Part of a small language model's weights.
Size: 10 layers, width 512, 8 heads of 64 (1 for keys and values), MLP 1344 SwiGLU, vocabulary 8192, 34.9M parameters.
Architecture: RMSNorm before each block, rotary positions, no biases in attention or MLP, untied embeddings.
Training: a variant of Muon for these matrices, 365M tokens, 10199 steps.
MLP neurons of a small language model. Each row is named by its layer, matrix (down: output weights) and neuron, and shows model dimensions 192-287. Each number is 128 + 32 x the weight over its row's rms, rounded and kept within 0 to 255. Numbers have three digits each. A neuron's up and down rows have the sign that makes its largest values positive.
After each neuron's rows, "fires before" lists the tokens most often just after its 100 highest values on Wikipedia text that the model never trained on.

L3.down722:170127081137081120104119131165146163140109163176081111162043107122065184048141118122167115113125153108193108150119139095185083104154107133100137178098101151198085155099125164123103200137151152113166105213102127095129155085103153137155129065068121073116110155137150109127102121084034145153
fires before: " |", " (", "%", "x", "ras"

L3.down841:118134090113153159096074183090132123145115243116208199095108162055085102141103125125077154157102118099139087133194125189175158106114128119115079114133149096144125158093144134134096145119108109130098104166167116093137100153090092096126145159118125121160126118159121098135135144140103078114
fires before: ".", ",", "umb", " to", " he"

L3.down1171:135122115123118129114114114134137144083093111116166108154166135177100162159173066063118077105124114095136090115108151132116223172102173155139067144155089122169146121036090149070127172060062165090100120118165136186095158080151146109122162102152064145125103091175077187200157124099110132160
fires before: "=", ".", "s", "t"

L3.down647:102141109139185141127183212114136118132067205136151068118153106134111108176152110122169099071171125099131145126188058162156128082149115087117127153111089100013130125074133088144138132120040105157135125123135126129114132139134128162121150157155103142083145130095101103131096120103111098090
fires before: "=", "In", "He"

L5.down244:101118063123145157114118102128150106161131125097142156079068091152143137129156144141155102138180133092111147103096150188141097140143147117113122208135145133124170078136114127176147127106133137079176075081152116098165079118156127144109115101084073073132133167178166137127126134094135143136
fires before: "=", " and", " ="

L3.down25:134137095158119179099065126140123116129162108118071168151137154091132176090099140121137159151154189140146090132077125068071162200188152139156093144169081134192104122126121107140124155111144123103140132124147187167140088115139126126153157136106082124098124115145141141128099150115135167093
fires before: "="

L5.down373:098118107089154114151173090144130178126090102143117129153204135079129142117161029184083098106088109146071130135120102113183077204118134128159124116183060146166100108130156063152155113143159129134110107182133081143153140131217105159183078158138090143151161117181105125142125128089122119140
fires before: "="

L5.down654:160155163128101136101176150151132104133090147074126146097166113086103161118140099121189103072148070184116115093148091183077141202156105126099147164105087126083072101114141149104100148177088160131091121148144111102161183131109143167178146172125133133095180137120192177161163095140125094119
fires before: "="

L5.down48:134185105153126155100101117122181099120150093109114122140075117202101113112126095115122117124140201206115175109125127138121122155114077157118156160135115124093188157102133105194093108124135121162099198108154165145100124145052095109105125145141130128144140131116165080072105111188145161192
fires before: "=", "\n", "\n\n"

L5.down418:123182087130117134123092123108111097107037135135163110171141164128092041156132132140097157200153085194161142116113116158107056186118150128175053112114109099130139131165150163115153154115119188112100102126153122125121155112135158105107119095134154150141123111085125140140107135125118191149
fires before: "="

L5.down501:108163124078192142135125155121160142115140049105118142131181098111088096142157152100142105117086235110145075108109119135136100124086131129106112121154109112074095160144114133199121084151112095203075168115119143118122109116116113111103176081145128152100115130124176114135123197162104121140
fires before: "|", " |"

L5.down1128:085107133132063159138170126157162119171102144098103138170130082068158100145108116129150135057104113065102090138128136135106141123193107163096134175146146176102137080031090163107107112120172076132111132147133100097104103165145129093106083070139123102101110113127068160132114061127195111133
fires before: " to", "utes"

L3.down248:108105177112137129132105095109185121118110117091194114104175110091107155134128137107123108120145094154135140121141162128147113141133135060106142094087066080149154168110153123146132136064076115124129074162120167109080130136164116131109155085106163139135130095082124157155166171135165125157
fires before: ".", ",", " and", " to"

L3.down1018:131127106168081085040098100098166119111150138095190170135102098081173114171112109106098104124136103162136114128119081145180136138144216151125093139127155097135113112117114129100085154117101145075159152148128141066138146132112187115110128079155137109132097135138119135146110106060119132105
fires before: ",", ".", " and"

L5.down430:110074103138141148142049141157094135096115147100094177136055155135128099109111110165103150100112080149131092072127074129093139150087085124157124119153132113132095185140108075171136133089149132088136171161160162171094149091175105140082142136145131187151167136121184163139156095159149132152
fires before: "|"

L4.down1295:061209161083100129174067137089123120086120199133110066145138164139131146139126124086128110122147109095191171135150124152149106125162085069123151133130112098130162161131138105135124107105132126111166068161150158127115144083094134172155142128118096113149104153152095141106184172100096071084
fires before: "=", "er", "atic"

L4.down935:146180127111107111154034104101100112138139131081069181147132110129083105120133124111082096135159099109081106083164088155144065147072120177079112102103132130131107129090118142093132147127077135150195128120118166146127054120142171138078120119131113128174102091142099135156088086158115149108
fires before: "="

L3.down1013:137102091158127156124119129132099117142070070139158167091096146134123150158136159156199153100124121124117150132155120107087113112158086140123088137143094126112149176123096162124098141139110170117136164122129161111092182158150141122072088149174121148120101133117201063149105129117168174162
fires before: "="

L3.down159:165116144158089134079109121052148118157071190136118128144111136051186164165102139119091210105134131088118164127138112129157108136192104113182104124130114124158100129111109149109136146148128126122127153156147107166123168113200157104133165077154063106138157137117134158124149116119086103127
fires before: ",", ".", " and", " is", " in", " degree"

L5.down1307:148139116142102153153173126106093122074115150103048132123102095173157140125086181135139125151090144142093129112109078093142154132129144145153090090101136113126162168108113101181140095101099153128190132115153089116146194167122147123204176126100170134114114167183147210150171157114104106175
fires before: ":", " by", " |", " office"

L5.down474:097117137065076094118082122125134125189168070177141142118135164102105132151193166165122144144110085117163120085128144148179117080147139136121183128158140142065129114137171163097172135116104163164190161122087180157149110168198130090137137139109153118103135154181097146142176130135155095100
fires before: "|", " |", "\n", "–"

L5.down507:092167140086140060150152114119115117084153073140096121142065133063107120213134145155115171097125106150150128127189090112118128067125102136168157119159135122176154163143112112117124135164158115122079169086070181163133121112182152121134165139187175126142124144111084142096145065087085140127
fires before: "="

L5.down484:093163103189128081044123098161122150107116141123088102133071209134189133069139154129109110141107158146094130142144075088146100047120111045127069188127115119165170127110145092149147117111101182118122133110120131150134119110134157140128101096137072127145101134143116140101148163121130147173
fires before: " |", ".", " Kill", "|"

L5.down932:110095089136156137142154123108077176117176123137124114141118163123122139154132169133144157092101165144173176141106072094163112130137159101147076131175066087150109108161141097141122113070166178109078169135125139115165148048078133169054046092099211141171099135129075101096086105089157128119
fires before: " |", ".", "6", "8"

L3.down769:130141120119130107124124164089072160112187104125134083185126117102146133136061114128113137140119109169168110106160082115040129127126138143124120119144130138153085106127079078120128099193145118187134122162108167117164143150121096135165191163156154158166107116066120081153097100109137060102
fires before: " the", " his"

L3.down126:108079185123092153145167084113100155191150134137125113191132124172150145195087083206036109134158124125126123149190151099173149091108121119145125127121095144050133144106142139134124118125138174137157152144147139088140122201177101141124141058139214172180188100180135189117107130124110140145
fires before: " 0", " 2", "  ", " 1", " —"

L5.down778:137153168142080132152075102168107096160180160094075092101096113071151102161098122123118110141131134108130167163112148130128130109153154180135135127143083114102150126070109154102114126131100134130094148154146114099091103119070154132211137118151105074148154151161066113106116132123089110136
fires before: "="

L4.down1219:085154158112154175108126160144135166171124133080154168172128154149136100169183142089206087067144123112124112131125099168120152131169109165142115091183093113099085096165075130093090142157138071204140159115146165192118057144160133148143157054154150115136140154171110135081096104103097120145
fires before: "ing", " of", "s", "d", "ed", " to"

L5.down157:150132110155105104122160081105126100092175122158201106135161132117128086143125119134119087139116144132091107091180143127139090146141137101213119124154149063099138120139154152077106195182093184090069133107112163172157150153125191154210150054123093165171185119113093134122149151146166115130
fires before: "="

L4.down1342:142139119131134139146104116085075152109070140156158123080093099199156078115117134118167145163127221098071107091115226149086121106110134131141200144115143123128099143120140133124151151120166098127082119083114153183162143119121129132096150146157187135140061187137142137122135096112118077148
fires before: "s", "N"

L5.down683:078167144142119162083145143092146108143108147111150086106140082094147171065158136123156137092126121135113103148114175136161177087137187103206154128126121165086128085180085072139181163123159140090122105124126121109125124157225132126106150129151113094146199077167133157114130123140124067097
fires before: " |"

L5.down959:101088131200174171078173113143144122111141098107154143071091172128046080106144115094120149170096130110207176143167110081163152108074148127149202078199132119132163182062125148202146120174145133085107103063134104141086127173123149107107108088134089154125158117134129158084144133182142111135
fires before: "\n\n", " He", " In", " It", "\n", " The"

L5.down1148:129182141105084146130170085124147179089098109103063127134135144178070113165080150155114134171090137117119096095158092123120135128158092154169115116140138138175145141164142163094121212151134083134159105043215117153139132105118165130091185140105149141141156151137120095098087096166147127115
fires before: "="

L5.down662:186133129104091109162071174183144081118115150123120158145164153110109122072154097080172167149173099112080120146102144126092137157121157179184140070105148165139158084169143123156117107129173131122160136093127178114114106108119065145130154136128111097122152104168118160106136111101146132127
fires before: "="

L4.down867:069155165155106141113143112120127190077162150173141123151149191113119101127164133202164192129178161151104156119147139207117094168147135141078181080096143135108119088113177143092139132110179087137146186127180166116145108122140168095147100106116129196143105156122120073220154183167069129078
fires before: "a", "avi", "rat", "u", "ust", "um"

L4.down363:116137131109106130105113188067146045138157162158117148116094098122153114155056077092131126156154103166112114132046193099107137112156158129201102122154100149140091036128106117140119101127101100119085108122197184117129085088136102153167193150102047151147091134119090124119148180134105180086
fires before: "="

L4.down256:098099114145173108083186138153140189149119153129159105146098132146111085142116162066119147046134092114155138079103191115132090190135103181168145219145113196135139156099105114130162097135148162147113156155137096106132120135128160142120110154095100169114126138109171166063055111081136177109
fires before: "=", "In", "The"

L5.down187:110117133124130103107137125102124114128164171114150111109080141078065161127113170120123130159182121180118131104130182095140099145147108102114105099137149146159147094070127099141102102110144066111150121162116161137153135136095158131148092117086177112187157171119102147141124116076135053123
fires before: "=", " =", " of", " life"

L4.down948:116167088135085089150201142129124165227123143074165154118102191130128122136132124111164143103113122156077124148134077153097130104146155090059134113102129131113185167128124152160110145176108120149114062122127184180116156169160148102134117125099060151144108150092165147088150111063149095062
fires before: "\n", "=", "\n\n"

L5.down1102:115142151124101146159146136085048100059121092138218166094118076134081142062124140130109110157094175093145063103142105112117134143114127098130140128064160080137126155147105122125099124144139164137143168071060197149153114126105132130131109092112131149128189163085129076131177116126153083081
fires before: "="

L3.down1004:115158162174129119097118135158172129114129156119147175138161090123101095184112166109133131152093078087171142126128149140153092070136123128104118124157121155128132162126087118022068084122126101154147116097127166057139146139085117184086132147147175096112143072115124195143113096168132056147
fires before: " |", "%", "°", " m", "–"

L4.down846:132151138100139128139105101111139149089136146093116151159119105122114166097108193106142130138134166118133146117106144127088132163149163129107138139101094127075165110126127092148058122147125115145067155102158187049115101136164157087105159080157161073128149116096148103088133150132117092151
fires before: " the", " these", " them", " his"

L4.down694:133157063151129101101140155130199118112127119162197141128121119128152097146133143065093084137100070168126098136052127152116112152101138124116114169117089142068172160071098128159087148122100157044124131084137109135104097038215127095157084079124079134105124148121146140112183161111128100138
fires before: "\n", " 1", " 2", " ."

L5.down1308:064079163144126141105127129119134129106181052143092138155123087050168134126136100096123068142137091144108130131161159101193119106097164142135119066091095173128060080134103100092119121112120131096117166173119109176079132116121184173206130072111114146130131132190105092165127133084161067104
fires before: "-", "=", "'", " and"

L5.down1318:136127108127154095133123184144111112120100137144151092084129158092137095113106101130154163139115129130126083136102097134153128149116115123128118133132148110050130076202180186126126183130112172105160143107133134150154125194116138132110136157164144168158110165139107138177109136102120099140
fires before: "|", " |", "\n", "=", "0", "2"

L4.down194:174135106174141194196136029103128124140120172132102087151117179139134158188104120140145069133123167139176126114175135200151193158125114065121085137187044091056124156150109130110126095146109119163135098150112121180052163130180132118111174095097119139112096137122176148176135103170079150112
fires before: "\n", "=", "\n\n", "na"

L3.down548:093110107112130125122161126135099099095146192157127087111112160103177084129139121160139093089065078159123073104104198136129117101105132108107144133163131142146163116144105109092162118114153137161161097112143129166102129143146118126068121097132096111100128174183121152155129153121080131090
fires before: ",", ".", " to", " he"

L5.down524:109149125153160126139160188172122168146169130148143119117116090098114113110087146125141153107109121122128093121103148134120113127168147113140152170188079154171121129155181132172135163137141110151133165146117099159145105135093149120137161078163125110116133123168119168174153114130127130167
fires before: "="

L4.down913:107144159072120078135165109101085143110132090144136110088144076152122139096067102135107147141099146187200130138127102137157131182145111163131096118142131134101170139107115134109122110148154140137142162154082142172097144146147113124117132137088124133084129060149143169178127122188196166160
fires before: "-", "|", ")"

L4.down1285:122126103116103132076086110118152153168185094094121102164101113052136102134086086155112148119192102145137110173128140104090146147185137117166109140113163093106130100143065148075154117127162110138118081143130128104096072117125117159089163100127091144120122190101085160152104118141142048161
fires before: " the", " a", " World"

L4.down595:074099153147144187115165182115164113157172160164139121121155090084182074152061100105078060116132186129131147143126091133094087134123109124142168110163069119073174050107153137152116107145136162099123091140150152131092122118172140145134096140217192161172151153177123103156166168155092107120
fires before: "\n", " 1", "  ", " ."

L5.down746:101088118128118104137103094131159160118047119074114228048097149158134117145176136107169122141145175180147160155190100122149150139216103155143142163172097124097125110118141134171061118109077137154086130092139163084117095106043046098138142233100164155124081057165106087170107127136114097156
fires before: "\n", "=", "\n\n", " a"

L3.down954:099150137171081172162125099185176170120113106112122103221133204131111128094081112138175160071164147157139023112107121154153192191079141113171092141142133164132147179121144105141132145169125116099136117112171171153151124122029181166186124156129121113130144115118094113099138131160101165080
fires before: "="

L5.down1314:153158100144125096107152205113126172113139109159190104180143130121168133142145136105088145139121181177170100129103054121154145073160132159125116142108141181098127102146149101173158074177140130150129120118135069116160079200139089138007108108135173121158194120144159178119136114150137172106
fires before: "|", "c", "ke"

L5.down725:125111058151148099151127170122178042111152177167135094197117142112053099107087102113090135159124175117113085124117151220192108178083165116151100129120117164133127113051161144166119199107081139162170080176127178152152105173087133096077081165145093129118163110169113199107110168158153107089
fires before: " |", "%", " positive", " negative", "\n", " regulation"

L3.down15:164050096093139134099148086077187074100111097158184092135124170131088155144169144141154120173175136167118147106053130095173051123118152130128154122116086116063135094222117112104112113094133119143102138139083128139202124122137140108143161099126182117162133177163137114102164127134141114117
fires before: " |", " season", "–"

L4.down1174:152145113095179164171127129149142128120142125131135182082097129146132104118174092120173145105162158095104106098149114223079119121149109125058179119102099101120151127162134143115078154134104186154113141093140095066177075112119108090179093138042139081117098111156117119125136157116085108103
fires before: "|", "-", " -", ":"

L4.down1318:223125100120153091120133152201129129122127149131110124116114124105129071168128102161086120141158146169134163097155090111109135145173127065135144133143201066156168159118091097056101141074136102141080179062124078119113120068162107127156108173143123103124118130108073215182105155101125140143
fires before: "a", "y", " |", "avi", "ic"

L5.down512:128155144149162119154127082112150138111062117108166105171060185121084161072163176177105188093106158147134157107108137099154118120079106108109142124074107108110111119146042102178084088147093157127153145132174116150124100156140126155160111124118128114123144124129162108096100113080170116155
fires before: "="

L3.down1128:117111174145123113133098148187117135156176153118202105054097065134138132127119168091129098156075151142112130136166128132167082189142170121071134097090132125129141144169097175141108135143105128124135136145125109108141167138101123117181139135144125136121149052131163100140128131089123109161
fires before: "\n", "\n\n", "  "

L4.down489:091134165123143140095128182111080162138124103116087099134143124147158112123121111143124140104140202124076151135123141146178203152141127109147107151148099161151162157108102100129055117100130106169127083175134127149087150189100191147144115106148107087182096134141136167133140124086163103151
fires before: "ug", "ora", "ine", "ch", "ines"

L5.down106:157104125203102106090072174072113113094134155139146154081098115121104080139132116123124192139110120061097169116146133129134151135098137141131143111141139121132141110151168112132079115086181148175131088102134107146195137175052138115117156088111150077099158145133114173197141133109109121152
fires before: "="

L4.down382:128182133191129128069147071112169100119189099073059122115155142130145101144222175117103153134099155107104161119198152133142080157112096135187104096078132148141118139099141143106113095069140135122117180092111075135105111177098137123136163105099103138068075104123120130121099152153149167129
fires before: "\n", "\n\n", "um"

L4.down668:118119163111129164095069087127112023122078187121166145166136120151142155131090124122122112116140109141077112121150085081124140103162113091174145120149110160143149125052104133168088196133125117089117131129117125140137134130188156131070148146174159131129090155149133127119194121060168144150
fires before: "="

L4.down176:118175111102121165100128086051122189152090135081118121106163093127153141123171177160196122144168192150077115106075140116136144165134115125121113145184104136134106107114125123156106139106130053150103147127110087163118105163097138144199140078137095130163183128137217111121105111094110194097
fires before: "="

L3.down595:125144130097134124146122073061086119128144147152239126135132101120037153181108110156114153125145138142130143190135132047129098179087084093042129072086107164167130155149193133114145164137169140090125092168178127131175089138098124119094149102075101082095152160148154096133135126122172135172
fires before: " of", ",", ".", " in", " |", " ("

L5.down412:105186190123156122111149158107128097122130137077119115142145125159132129130134189179152167079129090081216132149116114123175133149158167189211021112101121130134137143132158086150101097121115169118116090022116122139112175131166079120138090075167165139155155173116141138170196061099154166141
fires before: "="

L5.down1020:121211092120121136148141114137137128104084149144152083174170124087153086151117093077157130157168137132164114119171106177156083122141082102127106170171144147108123083138128149105140175092080077106132125122167086155105152139150193071157139110100104079139151124110128182153125063111103103131
fires before: "="

L4.down1204:111143128120158177149063096120090174091131134157131160218119155129123147145110137090119127102120175104133120117100118117110122138077172156149151148108136141176135130065158154131182167168157125110129174069172145146182103114153061125117143125076062116133165181130145156109163168158097107100
fires before: "=", "-", "\n\n", "\n", " the"

L3.down697:149097118104144126151122138093179097122146107105107168154108175084127153093138142139182139123125132122097104171126122154096114166171156144157081160096117157149201083072125147123162137164063166105114069131166096106121108147090141151140166129065152121089120167119132102116111065039118112022
fires before: "="

L3.down1286:175168138118129096091152162191149125091150106121133141113158147089127138103133079066129150169125184160161108161130161138158113145109104137143149176143127083152059148149162133051057154117132128116156099158119130104106102147151156150119129178154152142180084094099108135168059134114140103097
fires before: "="

L4.down774:155117092128056120090114118170086161105161164097119181102117123140044117088097107091120123153140120143057125097121088130112097123123160117103084104147179063154092167148105124124149126069105141193114110154159105134113147177120087130169184156153115118131111147148146095095153068130100130146
fires before: "=", "\n", "\n\n", "na"

L3.down543:126185121191088188174078105094147190193085142134113145103073125086089126141166161124077127152171065084119132065187127121159062105155133123103141136082172112062149140103122142160114123169066104100162157151153156131144107145093152130113169176071132048110144083155097147152072108140151127107
fires before: "%", "\n", " |", " (", "  ", ")"

L4.down754:144170121139152111142132148116094095141147189067126159175171109111131134155124080173082146148109163103131126245133168094135106132082200099200099136181166129153120128148119107130069102124108101070110166137114120080195120116154171126159141194060151203079082158129087125167104100102108118143
fires before: "=", "\n", "\n\n"

L4.down1013:101152144124128181153132133128190142074115112115187102168080136104076171124097120062125107089148147143132102131055156086150137106184183106132120145122127114173129126106120054219145106149103136118137142156120120152109062156132156168117114158147108143167106137087204158090133101101113113158
fires before: "\n", "  ", "s", " to", " from"

L5.down405:090129066130164153127071123139159126168111162137135121150190159070115143160126120096126083133176034122112115160149105108152111111158143124086132142163088148129088105174125121154141131116105217101164181133138159158146113113185140134040150139178154192135126115158183141135157166144179094154
fires before: "|", " |", "\n"

L4.down747:159131100126132149162107188093139078119141107087125116122165160105152159166160100106132091080133161101102140159050130144112162175120065142131124107166074131106088153147122116053115130163041123132140112090161177141137118135111141130120141176108124152131126142111148109109124160143154139133
fires before: "="

L5.down9:115126078173149121099129134081151143097103145117143145068156079135127130172099130144074127097103087135167136149120057141150174099145116163099128091154100110189124130174149123109127075144103126148196186093158124159148157133150119112167108141135146029142133153124118132123113087126105133086
fires before: "="

L5.down980:125167119121108224108131088060124114064142098112126154146140147141104147147109075120106109162130130151131151135116087116148159092064098158149136164164092124095072192061146149137130123186150128121073145127124150178058076107139107106112089179124145144125132144134110142150129057100157092145
fires before: "-"

L5.down1243:085109126157165114089153134178155153099157076091089167083153119129115121095066090085180118063152129142115187153112139148137119197158154145131101169137150115118125148098161164132153140116150143150161110101168121107157105212123067126139089149093131175086118106105135144160142109139132096177
fires before: "="

L4.down1279:144114175113104163129131111128101124162163120068098087104114083115145136186123118144121157071165081144136149086131106168109153189162151134167133145203112101122142114160132117145097149162175163069155119172121100161066110092172113161152155201105148100105119120119136099179147053107194146124
fires before: "=", "\n\n"

L5.down1273:193144143137132126121135041105106146104154182109087152132081159084096135161144209120175203088188089101069156117150145100163153124096101069140113072112161119108151178122082133118138117136142102132152141181150155131143124174196157150103170149136127111161097123199137156122103165079179103137
fires before: ",", ".", " in", " of"

L3.down217:133115106105152180187135137153103134080126144123113107064115115143161112119081166112164115143161086141066121128112175099186146102061138101183140124142163056101122148112140096104104149126125125140100162106205090130105154159120168122098118114169181112172139104215124138107136155110116099141
fires before: " |", " draw", "N"

L5.down1078:116093140131132114138087184154110080178095155184159127111076102086114157109148116115100152137205074155108123139177157143156150116181155158142114127168148104086107129109135121148092142092126125178134122089099093182143060132121118080138103135160155113116122100112114149156122068119135133114
fires before: "|", " |", "et", "\n"

L3.down913:120121187163060039168093142142101138163120153129158185105088154125103146106124124119118126080136108189122065127142167145117129098085171202143084118134142091116190127123108094133073161070169183110126156141134074130154100096065105116118120110119114160167073085089115126153126115103158091168
fires before: ",", ")", ":", " |", "–"

L3.down465:086158154166151185157095149139109116111156145168104150123126193091119132155112130104130133075127140140180110181111189078058124108094158117058112129120167129115149149096095112169102148140182108121113127181135099091163135104136053080105181113142170126148110134144090105160122084093113157116
fires before: ",", ".", " in", " and"

L5.down908:089139128153086143139144093127148133163110145129106122119150109092154164140123122184116147110132029090136132099100131204130199133141099172181096134124128127199092158143123108133137108167114112118189150136160167197140162137181068127094128084105187135097123102169125134104067093126127130107
fires before: "|", "\n"

L4.down51:131156188128128129132096159143115146077136160169094083139121107060079149120172149155096164185160172126159125140120108132130126117155110104119107150148086120153055133085093134100146127078139139135165063105135148130123156110189116067175077097120182125092146109141138150167121088101149102083
fires before: "=", "30", "00"

L5.down659:117140115158128120163071113118154120101062067097088149188086135128188124147125167115120122185142160176162113117079094163089115170140123096133176131150130144205167152142133097165115143103110120145153090067107123107116142056152113075131107082136145107151120137136164150100085123107124129173
fires before: "="

L5.down750:103133066146143126152126141164143117154100074073146106099057080152126115129151123148136113097097120100125194128181104101109103126180100065194073119121100134187105097111127069130156173124137164131103140102131129188139097107121123131054100155074136152116093123149061110102129151122112143122
fires before: "|", ")", " |"

L3.down1307:125126103129092115080122198088075169129071153196188154132123189108190136148147154143122108162131129116136197211100146122101058129110124155168114148154132125129143173079087116110142134088100111113180059145165124170102082139141109091112141126106168137111160111087182163167107134144159125137
fires before: "|"

L3.down111:106182182153078093069126082093114125102109068154149122096148089105112104122174148143126137150144169125204107073108194120055115172117103105127145133167141144169148130086122054155155111151155170144126091116103155154113142103123134166141166099094102103126175154137126134112119181109082085192
fires before: "=", "t", ":", " |", "F"

L3.down1108:148083107174127110160102126164117175167141071090129089152082154121088103107145124096087164123187059124137129092164131181091079089214178099139120112117142178134122169173121095121159139172144158153133111124117139174110072130105147201120142141089165173141145140138155072114104131099141092157
fires before: "  ", "\n", " Candidate", " Set", " in", " Bell"

L5.down800:180090137097106081125038156123151070124114112132138097139174171048106196144119104151093114173123115108192148148076114151148130193166119103157143139163179107141157108107119143130129140128111093179159100093127155157101098151162122152111133160089102174076116170097124133155123103168138141115
fires before: "|", "\n", "-", " of", " 55", "–"

L5.down94:168137135111149126171119102088120176116157125091107161124130139180172075191130101152089126088028163103117169110141129192103125165156108201193097104172161144131114109141127123197085110146153159026154148155107180168126167141126111151096171100152180197162139153129126192140133133097147146135
fires before: "-"

L5.down1188:128128105168104166138148169126111134118161155073126129096158164123164135158106107200102165112234149129123118188122154063153098104137143170109102099120162119133163110099150130105119114161207152150133112179144151111118100121157170113153110081070077123123155161147085135161087145158162071096
fires before: "="

L5.down316:116119146165100162188128104072129128097107092107112131184151140101039134142125068088073106144178131105154170117159132119129170196107132147086114152117123117191124143132051140065160180172085118132142134156145192131074100121129081155134143136136122174099152136140114141089087100181167138147
fires before: "="